From a checkpoint of a small transformer trained on Wikipedia: vocabulary 4096, rotary positions.
MLP neurons of a small language model. Each row is named by its layer, matrix (gate and up: input weights) and neuron, and shows model dimensions 128-223. Each number is 128 + 24 x the weight over its row's rms, rounded and kept within 0 to 255. A neuron's up and down rows have the sign that makes its largest values positive.
A block is one neuron, or neurons of one layer that tend to fire together. Before each block is what it responds to, as a language model described it from the Wikipedia text at the highest values.

Description: Word-completing suffix tokens. Final pieces that complete a word split into subword tokens, especially "depicts" and "depictions", also regions, cards, matches, exits, applied.
L2.gate967 [177 151 109 130  99  95 112  88 129 167 154 115 136  89 111 109 112  89 110 172  86 117  98 151 125 133 112 147 120 154 110 120 157 149 127 118  77 143 103 143 142 149  92 133 151 120  90 144 154 164 159 116 100 134 168 107 136 169 159 126 180 131 161 134 107 120 122  89 162 177 114 141 104 101 130 143 105 125 118 120 134 100 109 121 111  78 146  94 124 137 155 114 117 126 135 147]
L2.up967 [155 188 132 100 112 113 130 109 145 130 114 149 169 117 102 125 131 133 118 111 113 137 118 152 135 122 134 135  97 174 154  92 112 146 123 125 135 150 137  77 146 107 106 119 204 113 126 118 111  91 146 128  90 102 134 107 180 141 168  87 150 132 122 123 152  91 101 163 131 111 131 131 124 111 197 159 111 135 134 146  96 131 134 119 118  92 154 156 119 132 112 117 137 125 100 137]

Description: Word-opening fragment tokens. Short two-letter fragments, mostly a consonant plus vowel, that begin a longer word or proper name, as in Se-a, Co-ast, Be-ijing, co-ordinates.
L2.gate887 [ 84 105 162 119 131 149 165 133 115 106 102 120  84 114 159  91 146 131 167  75 103 153 155 171 116 132 105 127 112 121 132 103 132 111 167 136 146 114 141 163 133 140 133 149 148  95 125 106 141  81 142  85 100 123 154 137 159 113 119 130 109 137  95  90 117 134 120 158 140 172 125 152  67 138 170 118  97  97  85 148 109 116 133 108 145 151 134 127 154 149 110 126 131 129 156  93]
L2.up887 [ 93 120 142 136 148 197 157 103 143  82 128 120 126 131 158  89 140 119 104  95 121 167 143 122 163  96 121  93 157 121  95  92 151 126 167 159 114 114 145 168 132 146  98 142 149  98 127 109 131  67 123 105 141 141 119 131 140  80 119 155 112 164 109  81  99  94 136 137 110 131 114 138 106 147 162 117 105 119  80 136 128  89 125 114 128 122 134 146 177 129 120  91 133 128 125 118]

Description: Mid-word name fragments. Short vowel-ending word pieces that open or sit inside rare words split into several tokens, mostly personal names in lists and credits (Me-gan, Gonz-ale-z, Jerem-ia-h), and sometimes ordinary words (re-aches, pe-aked, Ge-ography).
L7.gate64 [129  87 161 126  96 149 153  86 104 139  94 120 143 108 135 130 163  87 142 122 114 138 148 184 128  85 130 113 187 125 116 102 133 123 107 117 107 124 168 113 114 112 182 135  91 146 119 143  97 105 155 126 117 104 140 174 154 194 140  88 107 105 100 179 155  98 111 122 127 118 142 156  94  82 184 122 100 108 142 160  93 162 138 148 160 114 109 121 166 133 130 106 157 113  94 140]
L7.up64 [139 136 144 134 107 126 148 125 139 153  96  96 141 131 127 137 138 110 171 110 128 153 137 145  93  92 183 175 144 164 136 112 176 129 124 145 119 100 118 153 149 129 117  80 110 121 165 153  90  94 105 101 130 139  93 174 161 153 149 120 143 108 125 137 143  92 121 109 145 145 131 144 137  96 145 121  91 109 128 148 106 138 182 135 112 121  97 136 106 126 128 114 152  83 114 129]
L7.gate90 [151 156 147 144 125 195 150 159 138 131 140 135 107 185 137 130 124 136 124 100 107 140 110 134 131 113  92 150 128 116 162 162 140  86 146 140  98 110 133 112 149 145 147 135 104 145  95 100 119 118  98 107  96  67 129 140 114 155 139 102 124 152  73 116 130 113 113 122 124 117 171 132 145 117 124 117 115 113 147  76 125 158 127 150 156 146 130  93 131 105 144 142 129 142 108 140]
L7.up90 [124 134 128 112 139 116 124  95 157 122 128 120 191 128 116 140 150 133  80 123 125 139 151 169 136 108 131 155 149 146 162 155 126  96 133 123 123 110 111 132 105 112  71 118 140 133 122 117 157 114 133 109 159 129 132 162 118 111 117 168 137 104 162  92 148 108 114 125 103 166 166 139 138 157  89 164 118  82 138 118 138 140 128 161 163 117 130  76 138 135 132 144 102 116 149 142]
L7.gate116 [178 115 100 138 143 121 130 145 134 102 136 118 136 138  95 149 144 121 116 128 143 117 135 134 135 124 108 158 131 103 150 160 133 130 127 113 163 106  96 116 147 121 134 100 129 152 157 106 118 104 144 115 134 101 159  97 144 157 105 117 108 133  97 140 145  99 136 131 115 121 124  69 147  94 121 122 153 142  83  96  78 121 141  86 138 142 116 112 104 175 124 110 125 173  90 124]
L7.up116 [148 194  97 127 138 135 146 110 165 139 148 123 115 135 157 170 114 125 126 130 132  55  95 101 115 103 153 147 139 160 185 105 118 134 159  94 114 139  83 151 130 134 137 122 160 178 125 120 138  79 138 141 151 124 143 109 173 123 119 102 129 103 120 157 118 127 131 144 131 129 132 113 118 127 112 158 157 105 110  95 130 114 120 116 123  73 115 129 132 142 135 147 145 140 121 179]
L7.gate195 [149 153  88 145  79 134 154 107 107 101 104 150 141 155 144 138 130 156 145 118 142 128 135 112 155 140 129 112  60 114 105 151 174 125 146  94 124 140  74 125 111 117 127 103 139 179 145 100 106  98 172 105 130  96 150 156 166 102 144 112 135 116  63 111 155 136 128 104 132 150 104 104 124 106 190  73 136 142 119 122 120 174 159 113 119 106  91 155 116 150 116 125 105 123  69 168]
L7.up195 [167 128 137 111  99 143 143 146  54 153 114 110 148 123 130 135 140 114 146 145 138 113 104 122 110 136 145 127 100 107 117 153 156 103 131 133 144 117 123 143 136  74 185 132 117 177 112 117 158  88 113 142 141 171 109 156 118 126 121  98  84 111 114  93 153  65 111 119 159 145 149 109 120  87 130 126 101 144 127 143 120 140 108 188 133 134 130 123  90 103 111 108 133 127 166 128]
L7.gate691 [ 86 101 117 107 151 162 109 152 114 106 164 116 121 120 120 157  99 133 113 152 139  92  80  96 121  96 128 134  80 201 135  83 106  83 150 137 154 114 111 134 159 163 147 123 147 147 155 133 141 127 160  88 126 126 133 161 137 120 149 126  99 133 104 104 116 146 107 176 115 120 109 151 134  78 160 149 158 111 119 137 144 129 125 145 117 125 103  89 101 126 133 102 133 151 123  96]
L7.up691 [149 134 153 136 185 165 149 170 101 132 141 140 137 112 119  97 113 128 117 117 109 145  97 119  64 104 155 140 145 103 124  99 114  83 149 124 111  95 134 134  96  91  97 126 151 201 143 150 116 102 184 111 106 125 132 104 129  81 122  98 130 129 144 148 145 119  97 105 142 134  87 120 134 142 146 146 171 135 147 142  97 202 175 151 120 105  92  95 102 147 117  89 136 148  86 118]
L7.gate885 [114  98 120 168 109 154 101 132 145  99  94 145 145 123 128 175 136 136 120 126 156 148 131 138 149 110 147 162 140 115 151 131 101 178 162 106 122 124 159 156 126 140 105 125 125 139  98 138 106  93 119 129 117 123 129  91  94 116 142 113 119 146  97 159 149 124 117 140 120 123 131 133 104 123 135 167 169 130 112 108 104 135 142 156 171 168 141  80 122 140 165 115 138 117 123 127]
L7.up885 [143  97 144 113 144 110 121 203 140 109 166 152  82 142 154 161 139 143 132 116 134 139 110 140  97  83 153 135 133 113  97 140  98 113 124 184 148 120 191 138 172 145 135 126 170 123 113  88  67 142 136 140 121 111 129 132 107 150 145  95  80  98 128 118 110 148 127 125 119 116 141 135 150 101 142 150 143 117 150 150  93 132 134 143 137  92 112 131 123 169 147 143 105 130 125 142]
L7.gate1056 [154 120 138 131 113 125  91 146 106  94 133 165 117 135 149 124  88 127  86 113 140 144 142 114 143 127 127 103  93 149 135 139  95 119 117  65  88 107 137 143 156 121 126  86  99 118 115 117 143  90 155 165 166 121 154 162  97 147 155 132 137  98 110 106 149 104  98  74 148 134 139 137 148 108 115 119 139 114  95 101 143 145 120 142 118 139 135 131  69 134 113 178  87 106 128 144]
L7.up1056 [129 131 166 144 131 164 164 109 109 147 131 140  92 108 107 178 142 135 106 141 108 132 153 102  88 144 105 130 145 112 119 178 120 124 173 135 144 159  98 120 145 103 108 103 155 168 109 106  60  80 178 173 138 138 133  97 116 114 145 130  95  98 129 134 156 131 104  90 113 157 101 125 128 103 118 147 142 107 122 132 133 148 146 104 135 142 123 163 138 152 135 127 117 101 181 132]
L7.gate1217 [138 134 144 129  91 103 171 105 133 133 104 138 121 108 135 105 133 137  76 131 100 171 127  87 164 136 102  72 169  80 123 134 162 103 147 155 113 100 152 128 142  86 131 100 135 135 111 138 162  89 140 116 118 132 137 143 132  74 220 117 103 132 144 121 170 151 107  97  96 133 154 130 173 138 128 150 126 159  81 144 111 165 153  88 133 151 140 109 122  95 148 151 103 106 130 127]
L7.up1217 [149 157 158 158 127 155 105 123 146 155 149 144  89 194 151 170 135 133 124 101 144  92 185 152 107 140 115 144 125 148 133 125 177 100 148 155 115 117 156  74 109 197  94 161 114 163 103 130 130 125 111 119 121 133 113 161 146 125 162 150  86 163 141  77 122 108 102 120 150 179 168 146  59 135 132  95  84  91 163 127 152 101 160 119 104 107 110 153 130 132 125 106  99 161 127 123]

Description: Noun-ending word pieces. The last piece of a head noun, often a suffix or plural ending, just before a comma, preposition or verb, as in achievements, circumstances, delays.
L7.gate23 [145 102 107 122 128  98 118  93 174 169 178 138 110 112 127 113 129 129 109 108 109 169 124 142 113 115 110 152 127 123  76 112 131 106 120 104 112 121 108  71 110 119 153 128 101 156 140 118 111 117 133 122 127 115 129 159 113 175 136 116 130 140 176 113 146  94 109 150  79 150 107 150 173 128 128 168 122 129 172 122 133 132 144  98 134 145 150 132 132  92 152 101 121 110  97 149]
L7.up23 [ 88 109 143 126 184 123 140  93 150 119 143 100  56 140 108 139 167  98 134 132 127 144 131 147 123 108 121 101 137 127  86 118 109 131 131 104 140 146 112 133 120  96 152 142 128 155  81 150 161  95 116 140 101 108 134 175 133 101 103 109 139 159 147 104 111 119 127 178  99 148 168 164 144 116  91 191 134 112 142 151 118 120 125  99 142  99 134 133 166 162 146 148 151 117 102 150]
L7.gate125 [158 141  74 106 112 131  76 122 127 110 113 129 158 157 134 125 128 107 173 131 100 129 120 159 112  96  83 127 167 150  67  71  96 120 147 102 116 182  75 171 156 133 181  76 100 121  91 120 135 164 109 150 100  90 137  87 111  90 126 116 133 129 121 111 127 137 135 102 107 113 170 163  81 131 141  88 113 140 167 104 149 121 182 145 143 161 107 103  99 115 118 117 133 169 126 138]
L7.up125 [ 86 120 133 134 114 110 103  78 139 120 115  96 122 120 117 146 119 117 159 152 101 116 104 133  90  90  90 119 123 152 121  93  91 133 128 145 129 116 142 139 123 111 157 114  94 112 126  99 109 141 105 150 151 103 119 132  95 127  94  38 119  92 123 128 160 111 157 179 130 135  93 151 104 124 131  76  96 145  95 145 126 137 168 128  98 126 148 125 107 129 136 131 136 163 125  98]
L7.gate138 [109 141  86 116 103 142 107 140 138 164 164 113 111 121 118 128 103 111  96 104 181 121 147 116 123 100 111  86 155 113  91 119 119 119 110 127 155 121 147 130  97  98 162 140 143 116 133 104 128 127 181 157  97 122 192 162 120 126 156 102 159 128  98 104  98 109  92 149  90 138 118 174 121 130 143 231  98 131 149 115 130 114 151 112 144 111 157 132 108 190 150 123  93 141 119 132]
L7.up138 [118 164 133 125 137 111 161 127 136 119 119 107  93 135 154 179 132 143 140 140  92 142 169 119 117 118 130 139 148 154 125 130 105 162 122 120 118 162 125 113 136 135 152  97 135 131 111 139 166 108 134 117 134  97 132 129 132  90 108 127  86 151 127  97 122 147 150 174 131 141 127 187 102 116  98 142 145  99 155 107 131  80 113  90 129  90  97 105 158 179 132 157 145 150 148 128]
L7.gate379 [117 104 137 141 145  74 126 156 112 109 107 127  89 100 130 131 132 165 151 115 140 143 125 109 141 138 150 130  99 126 152 118 142 134  81 111  82 140 151 145 158 136 123  48  94 110 104 130 127 168 100 133 119 168 123 123 102 155 120 141 111 140  77 114 168  97 140 186 143 137 155 107 104 109 126 128 107 121 163 137 153 109 130 128 113 116 159 133 172 134 137 165 165 145 151 117]
L7.up379 [153 104 129  96 148 145 111 108 102 132  98 131 157 177 134 166 180 119 115 114 130 133 122 170 167 111 111 126  94 131 114 109 129 114 118 157 103 106 104 144  74 177 135 111 127 135 121 141 133 155 160 184 123 139 137 167 138 121 108 100 131 111 117 100 102 125 125 145 117 152 111 124 114  91 132 153  99 140 110  87 150 133 140 112 121 134 130 142 116 124 142 147 131 139 130 155]
L7.gate642 [154 136 114 121 125  88  92 140  99 158 102 110 139 107 145 135 108 148 131 145 119 120 105  92 169 145 138 139 139 120  98  87 140 133 150 120 116 140 133 130 115 104 160 104 164 124 128  97 150 143 137 131 144  70 134 119 125 113  90 117 136 122 104 100 197 110 127 146 141 142 138 160 121 133 149  79 129 114 120 106 140  86 169 110 124 149 123 113  90 122 174 128 110 113 108 104]
L7.up642 [123 131 134 142 129 111 154 110 107 168 156 109 139 145 144 109 134 140 100 138 139 133 101 128 115 124 129 122 116 137 114 115 153 129 171 133 156 133  98  88  76  87 125 117  95 128 105 107 125 148 157 112 143 113 105 124 164 116 122  99 147 106 135 116 176  67 111 144 115 150  92 124 155 160 143 143 111  66 132 102 158 104 172 131 104 160  94 103 121 111 133  93 107 135 115 173]
L7.gate899 [127 106 112 114 128  78 166  99 118 157 125 124  89 164 148  97  82 121  96 123 132 135 115 132 131  81 166 117 128 145 132  98 150 118 108  68 118 128  96 148 124 126 121 120 124  56 121  95 164 179 158 128 177  78 135 120 135  70 138 119  86 140 145  82 143 153 100 148 105 178 104 100 146 147 140 119 121 131 137 113 169 165 167 108  85 111 106 142 121 122 147 117  70 128 130  77]
L7.up899 [113 145 126 147 138 133 126 107 121 123 109 118 105 115 110 160 115 126 133 106 139 132 150 136 103  95 130 147 121 122 149 107 140  83 109  85 116  95 130 154 132 156 125 110 122 162 156  94 132 109 119 156 112 156 140 111 112  86 174 122  89 100 104 107 145 146 124  87 114 107  97  99 107 109 191 141 167  99 123 106 155 147 109 143  90 117 123 115 117 133 138 164 156 112 147 132]
L7.gate1102 [163 114  93 124  90  85 127 113 142  86 111 162 117 120 128 111 168  99 145 151 140 149 138 105 122  84 116 118 129 146  75 104 114 126 141 124 159  95 101 169 116  96 128 124 130 129 147 156 142 163 121  71 120 129 162  67 113 142 159 110 101 172 141 131 160 156 126 102 131 155 136 106 135 130 110 155 127 115 102 176 120 138 146  99  83 113  89 113 124  93 139 145 139 106 117 179]
L7.up1102 [121 136 176 127 136 157 115 168 135 128 128 127 135  91 155 102 126 147 135  79 150  83 150 108 132 155 146 139 101 137 109 151 170 118 125 123 153 127 127  97 126 139 163 111 152 150 147 137 128 133 157  93 132  94 141 117 158 102 156  73 108 145  75 122 155 102 102 126 129 135 124 157  67 138  94 119 136 105 170  99 128 122 121 111 120 170 163 145 142  80 145 123 124 112 105 179]
L7.gate1128 [117 144 126 133 130 102 125 106 147 169 137  83 150 106 124 151 124 140  64 118 159 104 128 127 112  92 113  81 133 127 116 122 114 129 102  96 137 105 115 132 107  99 175 167 126  82 124  81 130 116 134 127 113 140 169 152 128 123 177 102 122 133 146 109 112 110  92 169 118 128  88 145 142 127 115 196 110 154 149 135 152 114 129 130 162 104 125 145 122 126 125 132 135 113 138 124]
L7.up1128 [132 105 132 129 153 102 130 122 112 121 106 145 130 126 144 131 131 155  90  83 145 116 102 140 144 117  91  90 129  99 127 152 109 124 120 162 129 147 104 125 162  64 163 151 130 121 144  89 145 128 152 144  77 132 164 157 155 155 154 130 102 151 135 139  92 121  93 107 117 154 110 171 173 123 116 180 124 137 159 158 125 123 176 114 122  92 105 132 117 185 133 107 113 136 111 123]

Description: Noun-completing word endings. Final pieces that complete a noun, mostly plural -s/-es (charts, posts, 290s) and "season"/"year" after sports dates, also perh-aps, inc-ome.
L3.gate174 [ 78 105 114 139 106 159  92 146 122 147 154 154 104 130 169 140 120 134 122 123 106 125 152 124  74 117 123 109 155 120 158  97 122 129 104 155 102 140 136 127 162 148 126 121 135 125 110 111 148 128 130 143  91  93  97 100 130  87 132 147 119 147 128 152  69 133 144  77 138 110 126 132  84 159 132 100  91 116 149 116 127  86 134 101 100 153  99 153 143 144 112 183 115 130 107 103]
L3.up174 [108 129  81 154 131 106 117 123 158 125 112 127 132 140 129 139 122 145 107 120 118 102 108 181 148 180 154  99 137 155 132 122  80 134 130 142 176 143 145 177 145 129  84 152 104 162 161 100  81 147 115 149 127 145 125 119 134 162 150 140  92  91 112 118 120 112 148 105 137 147 170 138 125  91 115 112 115 121 112 109 141 132 114 124 106 100 105 167 138 117 165 121 112 117 150 123]
L3.gate233 [161 126 136 165 106 127 118  99 157 142 159 165 119 141 124 150 140 135 132 149 152  83  96 131 134 114 177 118 102 110 136 115 112 151 106 105 132 126 126 144 108 128  91 113 163  80 104 148 154 137 169  89 122 130 126 140 114 115 109 126  83 121 139 171 163 115 145 143 132 153 143 175  85 155  69  92 125 132 186 141 147 117  98 133 135 101 109 123 112 112 115 101 142 191 101 147]
L3.up233 [ 92 151  98 140 135 143 171 153 182 119 110 130 104 155 132 160 142 102 142  92 106  76 114 145 153 141 149 127 148  95 121 125 139 151 101 117 105  97 125 125 117  90 116  97 118 119  93 101 148 109 122 106  94  82 103 105 113 102 147 155 107 143 124 134 122 132 167 130 147 133 131 110 162  79 129 131 139 150 137  81 113 117 108 155 131 162 164  90 137 105 147 190 155 148 136 112]
L3.gate598 [ 76  82 141 156 133 130 118 112 141 172 147 115 172  60 148 104 129 152 140 114 118 124 134 127 132 124 124 144 121 137  89  71  98  92 156 124 166  92 138 120 165 127 177 125 110 140 119 110 142 115 158 129 138 131 119 133 183  89 127 120 144 117 152 146  98 114 154 140 117 157 147 118 111 100 146  97  67 141 118 145 108  97 144 137  99 103 106 128 141 119 130 140 137  93 127 167]
L3.up598 [106 122 123 138  73 113 127 145 143 143 135 150 133  94 163  97 138 137 151 114 112  87  83 116 135 116 140 155 107 103 125 128 151 138 130 131  88 118 131 137  83 151 168 141 119 110 145 127 178  94 123 127 152 126 146 126 147  67 100  75 125 145 137 126 123 153 119 106 128 140 128 123 105 103 137 136 140 143 115 120 143 137 104 120 105 103 128 169 120 122 138 170 115  84 117 168]
L3.gate645 [157 113 128 132 149 157  98 151 112  72 152 141 113 157 130 124  94 151 133 106 130  90 111 159  76 124 110 128  83 104 104 117 134 137 118 132 142 126 154 107 119 104 130  97  97 114 140 128 146 132 114 154 145  48 134 158 133 114 111 146 104 118 126 135 143  73 106 154 119 144 138 124 111 118 141 133 135 175 142  97 108 130 124 118 167 121 135  99 148 116 145 113 135 114 170 101]
L3.up645 [171  60 118 156 105 170 111 151 108 115 128  91  73 151 147 115 121 120 134 126 128 138 148 114  85 112 101 142  64 152 149 125 127 140 100 116 120 158 119 156 140  83 143 126 118  93 150 121 104 149 154 104 169  88 118 148 131 129 121 152 148  80 131 113 143  94 164 141 127 132 149 135 108 104 121 126 115 139 117  91 113 143  70 114 117 134 151 121 174 122 153 109 132 140 117 106]
L3.gate688 [169 154 140 105 123 150 140  94 154  84 157 148 167 108 123  89 110 174 120 136  92 119 133 142 167 137  90 142  75 136 152 111 129 166 146 164  98 146 151 123 129 139 137 112 149 129  97 123 152 142  99  83 121  93 135 148  89 155 118 140 127 142 166 114 128 125 136 146 124 153 187 106 118 138  98  94 164 120 149 116 151 159 128  96 122  91 103 124 152 149  97 109  93 119 109 127]
L3.up688 [144 112 121 123 121 105 181 154 148 160 154 113 118 155 139 134 158 112 135 104 104 107 118 133 179 130 151 108 119 109 121  86 142 109 130 133 107 108 134 120 148 121 177 176 110 148 176 118 128 130 122  71 171 120 148 159 140 156  85 139 131 135 107  98 105 137 103 181 132 106 129  94 164 140 110 141 143 135 139 112 103 102 112 107  96 126 100 126 201 158 170 179 130 132 166 165]
L3.gate1033 [ 94 129 150 128 134 128 139 128 144 181 130 145 119 127 142 109 100 163 172  79  79 127 137 136 112 115 142 162 123 135 200 122 124 144 126 115 182 115  92 113 172 176 161 152 124 109 124 155 151 137 126 140 125  86 129 124 149 151 143 113 101 165 147 101 137 127 142 121 133 142 108 135 117 144 135 132 148 143 174 155 133 115 118 122 108 172 141 115 214  90  91 108 146  96 152 157]
L3.up1033 [104 193 123 115 172 153 157 153 129 145 123 137 129  90 100 121 141  89 135 119  98 124 114 162 153 121 125 116 190 157 117 152 143 139 100  96 135 150 107 121 153 111 152  97 151  83 132 121 158 106 153 146 123 148 155 108 167  90 144 164 114 157 152  72 120 161 145 175 128 114  95 134  89 146 116 122 109 149 141 147  98 150 152 126 121 121 112 139 120 131 122 123 117 148 104 113]
L3.gate1116 [148  91 145  57 141 143 124 124 154 104  95 149 119 119 124 118 114 102 127 107 120 154 120 152 134 147 141 140 110 112 134  98 142 118  74 125  99 161 120 151 151 131 143 160 117 165 126  97 138 130 134 124 141  93 108  60  94 139  92 121 128 135 106  96 151 101 141 137 123 126 120 180 112 119  93  97 111 133 123 100 127 151 108 147  86 114  81 102 149 103 124  96  91  87  97 144]
L3.up1116 [ 95 144 112 105 130 119  83 151 150 127 165 134 129 144 128 115 153 132 127 132 122 125 128 141 137 139 156  72 172 136 109 128 169 146 117 143 163 159 147 127  99 135 108 120 105 143 106 157 124  92  79  78 152 128 207 111 117 135 105 126 132 154 104 152 130 104 129 122 168 136 143 158 135 130 151 135 116 104 115 144 143 116 127 100 127 151 130 103 152 143 148 116 121 152 116 121]
L3.gate1142 [126 101 142 128 128 145 120 100 140 127 151 162 125 103 153 116 127 151 126 109 132  91 116 111 140 120 159  73  71  86  88 115 108 107 131 120 134 140 141 100 123 135 103 145 146 130 152 152 130  85 134 123  92 102 125 171 175 131 133 142 103 124 143 146 171 117 183 129  98 121 106 129 118 140 124 133  86 127 140 144 137 125 154 144 101  76 140 133  63 131 125 151 186  88 121 144]
L3.up1142 [ 67 134 123 128 153 106 131 131  90 141 114 117 134  94 135 128 137 130 163 126 110 164 126 121 131 167 101 149 116 202  82 118 120  81 126 155 157 130 129 120 127 119 161 131  93 104 170 112 106 153 123 171 127 126 118 173 139 132 157 117 131 136 167 113 156 131 121 150 108 145 103 128 147 154 131 126 121 131 150  98 129 127 145 143 117  94 103 106 178 173 149 122 142 125  80 154]